python train.py --hidden_act="squared_relu" --positions="rope" --rope_theta=10000.0 --bias="none" --tie_word_embeddings=false --init="orth" --init_std_up=0.046 --init_std_down=0.0079 --batch_tokens=16384
MLP neurons of a small language model. Each row is named by its layer, matrix (up: input weights) and neuron, and shows model dimensions 48-143. Each number is 128 + 32 x the weight over its row's rms, rounded and kept within 0 to 255.
After each neuron's rows, "fires in" lists the words (lower case) most often at its 100 highest values on Wikipedia text that the model never trained on.

L2.up45 [158 129 155  87 125 142 126 155 131 113 141 146  61 149 143  89 136 115  84 135 111 101 135 164 110 102  63 162 115  86 104 168 179 149 122 121 136 232 102 165 127 150 110 110 151 140 139  51  71 155 111 169 146 137 191 143 140 170 134 184  69 115 120  85  79 127 100 173 126 157 177 115 181 119 197 116 137 137 141 155 217 114 151  89 174  96  56 120 139 172 116 155 138 133 148 120]
fires in: "football", "apps", "footballer", "hold", "stadium", "service"

L8.up107 [151 153 113 145 202 205 145 147 154 153  97 113 111 100 140 171 117  90 122 113 135 102 112 176 117 135  99 127 129 141 105  73 121 123 121 103 135 116 126 136 122 202 129  83 119 139 104  62 122 131 113 161 114  96 104 112 152 152 173  96 116 148 168 130 141 178 121 116 237 137 127 129 129  43 101 182 100  88 116 210 141 119 143  93  65 142  71 155 146 109 160 108  96 109  93  90]
fires in: "the"

L9.up191 [111 132 228  78 151 129 149 173 135 136 125  93 144 127 153 164 119 170 127 135 125 165 150 150 115 140 132  64 142  82 116 157 158  94 122 146 164 125  89 100 113 133  98 114 120 126 137 149  58 121 184 131 125 131  94 148 105 125 125 150 137  72 179 137 100 162 134 149 124 123 151 164  92  65 124 134  88  75 111 161 176 164 167 118 136 119 117 128 112 140 124 146 131 137  78 111]
fires in: "his", "the", "s"

L6.up448 [114 113  73 194 184  43 173 119 151 123  85  97  93 132 158 101 149 159 135 117 175 201 143 129  91 158 105 150  99 144  95 136 161  86 127 111 156 121  97 100 134 135  90 101  82 167 149 123 180 192 140  89 151  93  98 133 108 170 108 157 118 142  98 154  83 143  84 114 188 158 179 100  47 108 153 164 152 125 128 126 120  86 103 136 126 128 162 103 118 118 160 125 108  93  74 161]
fires in: "an"

L11.up733 [156 106 107  94 122 100 125  87 104 138 122 153 183 141 133 104 120  89 172 144 109 211  83 129 113 149 107  48 131 107  96 134 122 107 172 105 145 153 175 122 146  97  86  85 125 164 158 159 133 123 106 121 137  86 110 108 101 154 201 141 129  99 158 165  87 164  89 197 195 149 188 130 139  91 120 102 115  93 158 203 123 141 115 167 119 114 149 131 132 103 183 102 119 112 111 108]
fires in: "a", "latin", "turn"

L5.up7 [129 108  81 130 167 116 150 161 151 140  88 126 101 112 154  53 111 126 139  89  77 166 134  91  72 110 152 140 109 110 171 138  96 111 173 112 104  81 131 141 163 103 103 123  89 104 118  68  80 180 149  71 114 102 119 153 142 129  97 131  92  76 177 163 198 159 115 169  96 153 114 132 152 138 100 157 130 129 128 100 135 127 113 124 138 158 143  86 114 153 144 166  71  98 101  85]
fires in: "as", "by", "died", "details"

L2.up138 [163 111 122 112 158 123 108 164 137 130  99 167 134  94  98 166 104 144  98 126 166 132 128 121 100 129  99 170 177 115 129 134 149 136 179 159 157 132 144  95 244  65 117  88 129 135 124 134  83 138 115 184 128 129 155 183 114  82 139 114  96 149 135 154 167 167 118 133  72 162 148 167 149  86 138 134 113 185 147  62 136 138 166  84 154 157 145  72 184 142 175 147  89  89  69 100]
fires in: "on", "von", "squadron", "colemon", "boston"

L5.up667 [ 65 111  51  88 123 132 104 136  74 191 112 114 149 152 196  79 117 132 114 143  99  87 125 182 131  86 125 143 182 143 187 143 186 137 137 126  89 113  56 184  86 122 147 137 129 161 132 146 115  90  57 134 113  96  68 203 134 132  91 122 138 126 102 114 118 104 135 161 173 162 179  95 101 139 169 149 135  97 166 140 118 122 130 119 131 142 103 151 193 175 179 181  85 110 106 138]
fires in: "has", "have", "had"

L2.up19 [152 128 116 136 140 101 162 155 182 151 140 111 141 130 128 166 112 133 134  94  75 125 111 151 104 134  78 118 149 110 138 131 128 160  87 176 164 171  68  75 130 129 127 144 163 127 159 111  97 107  85 168 195 140 162  98 117 164 154 133 133 176 110  58 122 174  81  94 181 109 156 166 116 117  69 115 163 155  93 130 172 121  76 101 177 124 106 139  89  98 121 126  44 105 138 156]
fires in: "time", "role", "although", "season", "list"

L5.up664 [118 143 146 133 102 115 136 143 128 116 107 154 190 113  69 133 134 191 115 116 117 140 132 121 138 187  62  83 194 178 169 134 102  89 117 112 112 134  99 132 127 109 133 138  80 207 125 137  53 164 138 176 162 128 101 111 131 161 143 160  89 126  86  83 145 122 138 138  87 154 111 192 126 167 103  72  98 117 101 155 101 125  75 160 132 176 129  98 131 190 121  94  99 138 126  99]
fires in: "as", "such", "it", "episode", "which"

L5.up322 [124 130  82 164 161 155 110 193 109 146 140 117  89  95  88 149 103 143 123 165 174 167 105 121 137 164 118 157 121 176 109 162  95 126 149 156 142  77 146  79 117 101 127  86 152 131 148 151 152 149 128 132 108 104 137  63 139 143  37  97  94 128 118 116 139 165 175 135 139 142 146 192 154 142  93 104 112 134 141 136 186 131  89 130 129 159 122 122 167  77 168 146  56 126 114  57]
fires in: "as"

L2.up675 [103 116 117 184 205 150 110 166 154 140 122 140 112 134 121 109  75  76 146  94 150 128  97 137 132 114  85 135 120 133  77 132 141 111 159 134 213 141 129 131 151 104 199  96 150  79 133  77 152 113 124 120  60 159 127 128 138 130 155 130  81 117  93 111  95 148 109 125  45 154 139 159 167 111 161  84 168  85 153 127 164 122 185 127  86 147 179  78 125 110 136 162 109 139 129  77]
fires in: "as", "texas", "squadron", "von", "atlas", "boston"

L3.up700 [115  91 131 140 118 114 194 151  82 131 140 161 121 111 119  63 163 140 103  94 113 131 143  87 157 106  80 163 102 124 113 132  78 122 142 171 113 145 115 100 123 115 132 152  85 166 144 171 111 121  99  64 142 216 160 108 131 161 111 109  95 168 114  98 104 143  97 163 162 156 214 110  81 150 198  88 150 147 122 124 149 102 108 165 186 159 127  75 123 140 152 100  70 136  86  81]
fires in: "state", "city", "village", "public", "community", "church"

L12.up273 [ 99 172 149 161 130 106 129 137  65 104  98 106 155 214 130 121  84  83 120 127 151 100 123  91 100 136 101 125 151 146  90 116 100 114 120  76 167 100 132 102 130 113 166 139 150 146 134 190 117 110  98 133 134 127 101 139 135 115  89 174  84 179 130 122 125 161 150  85 163 119 116  95 186  82 136 101 133 115 174 100 208  93 119 150  90 131 165 138 164 174 107 153 129 101 112  97]
fires in: "june", "november", "december", "january", "april", "july"

L7.up712 [194 138 113 135 141 122 158 120 150 116  84 125 137  38 151  96 147 145 177 126 151 177 173 140 116 150 145 164 130 105 130 167 101 136 119 145 132 187  75  75  98  93 248 163 141 115 140 127 123 123  82 136 167 123  75 124 100 199 135 143 113 112 199 122 177 132 146 122 108 143  83 116 119  76 109 179 132 107  94 132 163  78  81 141 113 196 179 112 126  89 144 116 110  91 112 101]
fires in: "that"

L7.up134 [103 109 108 130 164  88 137 121 128 138 143 103 180 106 190  81 100 153  99 128  86 147 130  69  87 101 139 137 193  82 125 144 136  44 146 152 176 110  99  31 122  96 146 142 136  56  99 137 115 133 113 106 143  78 133 135 147 157  93 170 118  93 138 119 150 150 177 123 143 145 175 163  55 150 158 128 164 154 112 140 110  63 117 142 123 154 128  90  79 135 135 131  55  94 125  97]
fires in: "was", "were", "are", "is", "died"

L5.up260 [182 140 102  90 100  71 150 179 177  91  86  98 126 135  99 105 155 136  90  96 138  81  80 120 110 152  93 141  96 147 118 119 126 122 117 131 177  90 139 162 120 163 147 158 196 147 137 154 149 155 137  94 193 121 135  74 125 108 163 147  81 107 109  95  88 142 168 158 124 152  62 133 189 147 114 160 160  71 167 134 164 139 127 140 126 173 127  83 167 136 147  95  97 117  86  96]
fires in: "on", "be", "whose", "take", "especially", "takes"

L6.up656 [127 110  92 115 124 150 123 136 132 187  87 138 111 160 124 184 103 120 104 173 122 176 152 119  94 125 144  60 160 182  96 215 161 149 126 121  76  87  96  63  67 106 203 155 146 143 180 102 159 124 165 124 111 131 103 132  53 125 146 130 144  68 115 109 162 154  82 141 138 111  85 112 101 165 107 163  79 109 125 121 196 120 124  88 130 136 118 159  99 115 163  96  78 129 136  97]
fires in: "from"

L2.up20 [132 117 137 130 136 152 174 186 141 143 103 154 144  96 156 120 102 156 147 134 110  89  72 114  73 113  82 130 165 109 151 151 135 143 111  93 148 178 127 128 139  69 142 145 136 144 140  46 190 130 148 101  71 108 174  92 138 117  77 140 114 100 156 144 149 171  71  96 119  73 155 121 146 145 199 158 114 116 127  95  93 148 114  83 149 107 155 115  87 171 165 216  73 111 145 157]
fires in: "for", "grand", "men"

L9.up648 [119 152 134 135 142 168 165 109 110 193 195 150 130 118 115 171 116 161 138 126 121  93 136 123 113 117 100 160 158 167 104 196  70 109 110 152 141 153  88  93 139 120 184 120  91 129 160 117  90  94 120  99  92  78 140 127  72 128 108 165 157 146  74 159  58 141 145 135 112 174 135 114 106 158  80 167  73 162 122 146 142 124 135 111 169 136  94  99 171 198 125 119  66 111  75 123]
fires in: "to"

L3.up455 [145 125 112  60 110 176 116 140 134 129 106 127  78 154 125 172 134 133  88 108 163 149 132 130  93 113 131  99 177 122 177  85 225  91 137 111 161 140 153 135 138 154 110  99  74 150 131  82 135 127 138 146 110  90 183 127  90  92 124 176 128 127 150  94  98 157 104 194 110  86 129 186 136  84 170 123  72 110 121 163 134 106 158 132 172 153  64 108 146 146 157 120 124 106  55 144]
fires in: "to"

L11.up673 [105 148  73 134 148  69 134  98 162 152 137 119 123  86 150 122 123 102 126 126 162 111 196 143  82 109 142 118 101 140 116 138 146 155  57  98 157 162 180 155 150 112  43 182  28 144 116 153 141 147 139  80 124 107  63 143 132 166 165  92 128 133 128 127 123 149  92 139 128  94 118 122  98 132 114 112 153  60 126 146 101 184  76 118 112 138 178 129 119 118 184 141 115 105 124  85]
fires in: "an"

L9.up705 [123 148 188 200 115  78 114 155  98 144 129 149 146 124 136 207 143 164 117 176  97 131 133 159 111 161 139 188 150 136 150 162 141  88 145 172 130 108 128 104 120 114 141 118 144  56 129  92 149  76  73 118 145 101 148 142 119 124 122 176 110 129 117 104  97 141 141 101 152  79 176 154 117 114 144  91  27 111  46 132 147 120 153 140 122 137 144 131 110 130 152 145  84  88 133 118]
fires in: "and", "than", "on", "over", "to"

L2.up141 [161  94 118  46 154 104 165 147 154 132 135 138 128 109 159 154  99 152 158  47 145 175 115 101 135 132 120 153 146 160  83 123  89 152 157 155 125 115 142 110 141 137 151 118 104 109  91 131  82  60 160 119 155 125 143 134 161 162  75 141 133 159 212 100 175 179  95 153 170 169  86 171 127  94 117 107 122 168 115 138 153 137 118 132 137 162 102  87  81  73 157 145 113 109  66 162]
fires in: "played", "included", "playing", "performed", "debut", "lost"

L8.up690 [100  96 135 187 168  32 173 167 165 118 102 115  75  97 138 122 121 170 132 191 124 176 102 112 105 136 116 119 141 145  94 123 127  96 142  93 154 188 147  55 126 128  64 161  75 170 133 149 141 157 132 121 197 108 106 141 140 160 126 171 113 142 101 123  86 176  89 118 157 154 194  87  68 131 135 107 141  91 109 124 130 144  74 134  82 128 141  91 131 108 162 149 108 123  88 126]
fires in: "an"

L7.up89 [182 111  75 112 134 148 122  71 157 112  65 147 124 128 139 121  96 133 149 146  72 204 128 139 155 147 127  79  95 152 138 117 133 118 192 108  74 157 126  97 131  99  46 109 249 156 165 109 146 156 124 140 100  50 127 176 120 145  90 144  98 155 147 125 132 158 173 121 156 112  89 122  63 123  63 116  80  74 122 145 144 155 154 122 126 101 116  97 122 118 164  89  76 144 108 179]
fires in: "a", "so", "stuart"

L2.up732 [166 119 127 125 114 130 159 136 117  63 107 173 112 108 131 137  76  88 134 103 158  76 117 158 129 110  90 144 169 130  64  84 167 148 162 128 130 102 104 146 133 137 159 168 109 107  81 144 126 122 126 107 113 174 175 154 144 109 128 182 133 184 182 134 104 155 105 130 128 146 145 102 147  90 121  97 141 116 137 156 153 174 107 126 133 147  69  81 125 127 142 146 113 141 154  89]
fires in: "also", "group", "each", "family", "system", "number"

L2.up194 [ 70  95  87 107 122 176 141 120 119 100  91 120 134 168 123 111  94  89 138 160  96 104 192 103  99 126 114 163 195 145 119  99 101 159 150 141  58 104 102 147 143  99 138 179 127 118 130 160 121 133 114  92  93 137 151 165 146 180 138  75 146 119 146 146 154 149  97 109 168 167 174  94 136 161  97 104 112 135 198 133 134 123 133 136 212 141  62  94 169  92 154 141  90 125 144 109]
fires in: "museum", "department", "minister", "institute", "book", "group"

L10.up10 [113 116 110 148 128 137 103 139 114 173 164  61 118 133 146 113 151 138 103 183  85 143 115 173 170 171 180 124 156  62 151 175 127 128 141 121 123 144 162 135 179  75 131  92  96 111 173  95  97  78  59 137  73 150 125 129 112 126 122 174 119 127 106  89 128 154 182 155 102  93 106 184 128 107  74 156  73 122  98  98 123  99 144 150  85 142 143 138 146 101 185 162  96  77  78  69]
fires in: "to", "from", "attended", "attend"

L7.up747 [182 100  95 107 114  81 139 131 115 140 101 133 113 127 110 126 130 123  81 153 139 112 142 166 166 151 100 127 137 157 127 109 165  87 155 109 153  86 130 132 170 148 196 159 140 156 171 138 166  98  68 133  97 186 192 126 103  90  73 122 125 120 102  98  46 141 165  73 106 143 122 139 105 123 136 159 115  97 177 147 174 113 126  65 106 151 107  71 164 158 172  92  97  87  83 136]
fires in: "to", "about", "than", "approximately", "between", "over"

L8.up251 [144 107 150  77 164 153 160 147 110  70  52 148  79 134 158 196 133 166  84 121 138 101  94  99  78 156 129  71 155 167 138  77 134 128  72 115 180 111  98 155 145 145 146  99 160  97 132 141 103 149 129 172 174  80 132 145 108 143 197 129 118 175 166 156  79 150 113 117 172 135  99 103 129 129 124 112 156 134 113 116 115 144 129 159 157 177  64  78 107 174 109 138 158 135 149 124]
fires in: "most", "part", "one", "p", "top"

L9.up332 [123 141 136 182 176 170 130 116 110 149 131 182 196  87 112 102 153 154 152 112  91 167 113 184 115 133 108  57 169 190  89 184  93  72 114 131 153  94 105 131 145 149 157 104 140  70 181  75 112 141  94 159  91 101  82 148 122 115 157 134 139 142 120 138 144 151 132 147 129 160 184 109  69 123 148 123  91  65 177 170 111 134 146 151 108 120 155 104 145 127 129  98  83 151 112  85]
fires in: "as", "one", "each", "houston", "mississippi", "massachusetts"

L5.up599 [112 135 122 157 114 195 172 134 118 100 103 165  73  44 138  84 200  90 101 127 124 110 151 129  90 140  57 132 123 118 159 164 104  79 195 105 163  92 138 167 197 106 119 158 127 146 158  52 128  90 105 135 153  43 145 115 115 162  94 127 142 120  82 120 134 140  89 123 159 149 174 112 119 116 140  97  99  97 142 137 154 141 134 135 192 188 124 119 125 133 107 115  77 131 113 135]
fires in: "as", "detroit", "board"

L8.up222 [189 130 144 123 172  98 162  89 112 104 154 107  70 161 147 107  97  94 146 135  72  90 158 120 118 120 105 165 106 166 109 122  73 180  96 126 191 117 106 131 122 158 107 144 135 118 183 160 176 166 116 104  94 154 123 127 151 158 117 112 108 120  78 133 121 152 104  95 115 142 108 149 122  77  90  83 167  93 129 135  90 167 126 104 142 170 133  98 105 146 171  77 100 115 109 165]
fires in: "is", "of", "be"

L5.up351 [129 121 148 101 142 126  81 138 155 106 125 153  48 170 117 116 147 134 158 143 109 104  73  99 120 162  97 142 199 112 163  89 109 158 175 132 154 117 156 143 137  97  83  33 148 115 155  88 127 136  85 107 110  74 165 122 125 140 120  85 114 100 101  59  80 114 105 138 128 162 109 134 132 150 141 127 147 227 113  80 135 129 118 133 150 107 170 155 132 152 146  87 108 106  98  83]
fires in: "such", "on", "from", "into", "by", "of"

L3.up229 [151 146 119 166 143 137 215  98  50 144  96 126 131 137 129 110 112  93  91  92 107 144  87 138  93 121 100 121 106 171  74 112  91 157 124  90 144 137  49 178 143  87  67 160 185 149 161 104 117  91 122 139  94  87 117 148 124 110 153 148 133  97 107 152 121 154 148 119 157 115 115 106  95  30  93 149 162 132 116  94 118 153  95 124 138  93 148 113 106 135 129 116  76 114  79 137]
fires in: "or", "large", "influenced", "in", "names"

L11.up607 [133 143 156 161 111 157 145 184 182  89 156 132 145 129  65 172 120 137 123 160 134 148 192 156  79 124 116 123 166 170  59 146 120 180  97  95 132 167 159 131  92 125 122 169  82 135 144 182  84  82  97 138 112 116 131 187 136  99 144 185 105 113 120 142  98 142 132 168 175 106 126 120  69 119  82 100 100 116 139 100 143 108 175 142 144 147 162  84 172 109 128  94  62  98  77  90]
fires in: "to", "continued", "take"

L7.up643 [142 124 133  69 121 143 184 129 130 133 146 122  58 158 169 149 131 153 121 138  96 255 109 104 137 129  84 173 167 132 137 134  95  81 147  82 120 213 136 134 102 107 132  95 163 107 169 165 122 144  78 137 139 147 184 107 148 106 106  97 122 187 119 102 128 138 111 148 165 123 118 149  58 112  85  84 171 137 111 177 142 144  50 113  79  62 137  96 134 173 153 172 139 106  92 198]
fires in: "not", "also", "to", "nxt", "could"

L2.up348 [127 175 139 103  94 166 170 165 141 137 122  83 111 114 131 147 144 141  97 107  59  66 123 151  66 161 110 105 177 126  95  78 127 114 198 165 169 150  82 170 147  92 124 143 153  96 134 103  76 131 112 207 110 113 180 180 102 126 131 152 111 138 112  96 137 141 112 235 108 102 180 142 107 122  86 104 147 174 199 114 105 128  97 138 137 154  86 117 176 158 153 147  60 114 166 108]
fires in: "company", "family", "group", "album", "children", "band"

L5.up337 [121  64 138 106 191 125 179 163 131 130 115 166 148 149 190  79 152 149 112  94 124 114  91 137  78 148 108 115 191 133 104  98 153 134 160 158 212  92 177 130 111  38 106  67  89 156 107  74 118 147  35  98 148  81 122 127  85 151 105 160 109  84 145  76  47 193 116 178 142 145 198 130 165 171 149 120 124 117 152 144 135  78 147 111 129 126 107  96 147 161 123 110  69  98 125  98]
fires in: "are", "for"

L7.up483 [124  62 128 142 157 115 123  96 145 141 100 166 155 103 144  79  91  74 151 113 131  79 177 101 114  87 132 157 169 140 161 114 104 135 105 134  72  97 116 114  75  78 121 146 132 151 133  93 111 147 126  64 188 129 113 147 219 164 125 110 109 109 132  71 192 145 139 103 136 125  98 174 126  75  95 206 163 164  93  83 138 108 145 120 141 159 142 110 149 150 150 113  94 166 114 118]
fires in: "used", "designed", "written", "founded", "was", "created"

L2.up100 [117 144 111 114 210 187 174 120 186  81  96 132 141 154 130 164 101  94 167 132 111  69 137 118 156 145 101  94 118  99  62 100 173 103 160 157 132 149 107 188 136  84 129  90  99 159 106  77 128 118 151 136 120  83  54 183 133  98 147 116 109 144  95 158  81 133 146 125 145 101 125 108 154 147 111 147 122 121 143  58  82  86 180 105 146 154 123 135 109 161 164 112 134  67 110 142]
fires in: "score", "moore", "silver", "baltimore", "bronze", "lost"

L6.up545 [119 122 128 151 125  96 105 126 166 131 189  93  91 148 120 161 102 156 142 148 112 145 122 129 151 168 102 135 135 127 155 109  93 167 138 109 182 164 121 111 145  83 174 173 119 119 152 157  92 138  68  94  78 118 208  56 113  63 110 162 131 131  86 119 138 154 160 116  57 134  89 192  89 171 156 158 134 137 146  89 145  74 100 140 135 166 109 104 172  99 113 124  97 137  66  88]
fires in: "at"

L6.up39 [147 126 156 146 143  69 143  89 116 171 131 106 168 102 162 147  94 149 103 122  95 137 108  83 138 111 134 121 149 167 134 147 100 101  86 133 148 153 111  99 123 149  99 148 139  82 127 101  95 144 125 142 175  96 126 143 148 152 207 157  98 190 104 133  71 158 135 213 136 161 176  83  61  86 142 155 174  96  88 131 168 128  75 135 148 141 174 101 145 157 142 184 102 139 119 135]
fires in: "did", "t", "will", "do", "could"

L5.up58 [154 133  91 132 206 109 120 170 142 120 152 141 144 118 167 165 129 146 119 110  95 110 192  79 128 117 153 176  65  93 172 146 136  65 136 142 149 144 104 139 129 147 118  89 126 118 140  98 174 102 102 127 109  91  98 165 127 154 148  79 105 120 135 157  97 139 171 124 142 113 120 116 129 130  67 168 101 119 198  70 124 157  91  74 127 150 130 118 119 123 165 123  93 121 164 106]
fires in: "by", "see", "vladimirescu"

L3.up248 [112 126 147 131 103 132 132  58 151 161 138 122  84 116 165 169 154 133 141 121 123 124 145 120 175 178  83 136 170 102 161 125 110 158 109 167 126 147 124  86 188 145 121 142 136  66 120 113  93  75  55 162 198 139 145 118  82 183  99 120 106 136 157 148 133 148  81 113 119 141 135 130 107  98 124  54  81 169 138 120 144 141  93 130 144 129 129 106 100 112 165  90 144 161 100  85]
fires in: "election", "county", "century", "culture", "architecture", "2021"

L2.up314 [180 125 119  79  67  90  84 173 200 120 110 107 145  78  97 150 108 102  41  95 181 167 112 140  70 139  41  94 148 130 128 105 128 144 121  68 192 181 203  79 114  35 110  86 130 180 114 144 125  75 118 108 117 118 134  92 121 140 109 124 126 130 122 129  87 130 139 105  78 147 128 103 165 208 136 185 135 125 130 118 152 147 167 134 188 101 135 129 136 134 145 151 114 137 105 110]
fires in: "at", "from", "seat"

L11.up195 [112 184 103 174 129 108 120 132  95 147 126 134 155  43 119 110 146 132  40 144 165 119 105 157 172 155 141 149 151 154  80 184 139 113 163 110 156 144 134 109 162  91  81 155  97 145 103 116 102 116 107 124 126 144 116 144 100 127  97 155 128 101 145 136  39 120 107 175  45 128  94 117 149 140 161 158 120 112 145 149 139 105 104  74 108 123 169  88 191 103 193  79 142 118 122 117]
fires in: "in", "to", "minnesota"

L2.up436 [120 159 135 101  84 130 127 112 148  97 167  94 108 129  82 124 148 178  82 129  89 119 128 121  88  63 137 120 103 132 215 144 143 123 103 106 146 171 105 136 121  75  98 121 154 135 119  91 111 156 129 188 143  89 126 144 106 109  88 193 131 160 131 140 208 165 123 150 100 127 176  96 128 168 161 135 159 133  96 100 172 140 173  80  82 131 166 114 140 182 129 137 124 207 149 104]
fires in: "team", "him", "lee", "kirkham"

L2.up294 [ 75 141 119  83  67 142  62 145 173 155 103 140 110 112  97 128  80 139 104 150  72 129 105 155 134 161 113 115 103 122  62 144 129 136 149 152 124 133 128  99 152  81 128 140 148 144 145  82 110 108  94 108 153 154 123 125 116 130 141 141  87 185 141 144 154 157  49 100 141 176  98 168 150  83 227 125 189 137 150 133 124 101 183 119 145 129  78 112 119 127 134  97 127 134 104  76]
fires in: "there", "votes", "however", "introduced", "latter", "total"

L2.up740 [131 129 100 104 142 135 146 184 171 150 126 126 134  74 104 150 104 125  95 105 141 106 170  95 101 136  75 154 113 164 123 149 129  35 118  59 152 145 133 156 100  90 123  93 119 122 135 129  46 131 119 148 138 102 111 111  94 136 123 132  96 127 137  98  95 138 187  89 163 136 123  89 155 137 155 133 181 116 131 107 109 185 167 138 135 120 145  65 139 154 101 150 102 130  58 154]
fires in: "against", "under", "to", "after", "defeated", "following"

L5.up607 [126 123  81 142 134 139 124 142 132 172 123 143 103 125 169 132 144  85 115  59  90  77 177  76 133 124  96 123 155 148  79  89 154  46 154 116 132 110  98  65 150 140 121 116  79 159 141  71 111 187 115 101  72 128 104 141 140 171 166 140 106 108 110 136 161 130 130 103 154 158 184  54  99 113 174 111 160 122 180 159 114 172 145 127  67 133 132 118 166 166 176 109 118 164 106 133]
fires in: "with", "khanate", "belize", "zaz"

L10.up34 [142  89 161 154  95 129 138 140 162 125 127 160 161  75 108 138  66 159 137 116  70 184  92 149 105  70 131  72 116 154 144 110 141 137 109  92 141 136 158  78 134 156  64 105 187 119 132  79  80  91 118 131 173  87 115 142 135  85 169 195 116 130 132  74 104 160 135 241 131 146 139  95  27  79 144 117 120 125 110 111  93 146 154 170 122 182 123  93  96 149 158 143  94 140 116 162]
fires in: "a", "more", "can", "would", "could"

L2.up40 [158 108 142 105 153 141 108 116 145 123 164 149 123 120 148 173 127 127 129 121  91  76 161  87 141 131 144 113 174 126  83  93  95 144 144 147 125 122 126 103 136  89 193 160 117 127 106 118  94  74  71 109  99 135 136 197 149 189 132 112 143 199 105  75 145 126  76 125 210 114 128 135  98 118 176 127 158 120 173  96 113 106 181 137 229 125 113 110 126 111 136 104 125 150  86  98]
fires in: "film", "there", "championships", "musical", "structure"

L5.up155 [121 117  70  85 127 121  94  86 109  94 102 109 120 148  88 115  70 147  78  81 156 126 112 180 136 167 153 138 129 114 144 112 165 137 144  94 129 135 156  80 107 130 121 164 161 181 107 140 137 146 123 134 121 150  63 197  95 115  67 159 117 184 148 111 154 172 109 119 147 192  98  96 114 107 128 101 135  58 162 140 144 104 104 148  54 154 123  80 130 149 130 102 106  92  90  63]
fires in: "has", "have", "is", "take", "took", "had"

L7.up65 [152 124 142 146 112 123 129 143 177 115 112  67 187 135 169  83 107  97 110 115 134 100 203 115 152 116 124 140 104 134 135 109 131 154 165  96 141 106 136 107 115  78 105 149  62 190 129 113 131 158  74 126 142  69 138 115 106 155 110 146 107 152 143 157 117 125  94 106 127 117 127 153  54 151 149 169 103 130  88 127  95  62 142  97 123 170 186 113 163 170 152 108  87  69  72 135]
fires in: "of", "during", "upon", "without"

L7.up205 [187 111 142 152 109  71 154 165 171 123  69  95 102 161 140 144  71  90 132 107 191 116 108 216 148 158 150 169 109 148 112 213 147 120 163 106 104 172 103 166 184 135 159 126 185  77 179 133 138 126 170 140 126 151 154 107 141  94  81  97 136 102 136 147  94 128  93 131 134 149  82 179 100 120  95 112  93  84 172 207 150 125 135  77 142 101 132  87 126  98 184 116  98 126 131 119]
fires in: "in", "into"

L2.up600 [137 111 130 121  93  70 119 123 132 116 121 180 124 145 182  96 145  97  86 132 113  88 112 147 183  75  39 138 186  94 118 186  96 155 150 131 119 125 146 110 167  67 148  93 185 130  55  95 104 119  93 138 122 179  92 125 138 163 114 141 129 131 121 168 136 146  68 141 153 125 169 155 128  75 150 156 122 189 151 105 108 156 142 140 116 156  91 122 142 134 176 121  80 153 107  84]
fires in: "university", "country", "county", "city", "state", "area"

L2.up260 [126  99 123 182 107 135 133 147 146 101 137 114 100  76 104 154 125 137 148 136 105 139 159 105  72 119  97 171 179 155  93 157 112 144 148 148 169  83 153  82 104 109 140 107 157 124 109 152 156 110 122 123  93 166  89  77 131  72 189  89 144 120 155 133 103 126 154 109 148 169  93  90 118  97 111 138 158 122 159 166 205 151 127 124 118 117 155 161 165 109 152 123 104 104 147 118]
fires in: "september", "july", "october", "research", "april", "march"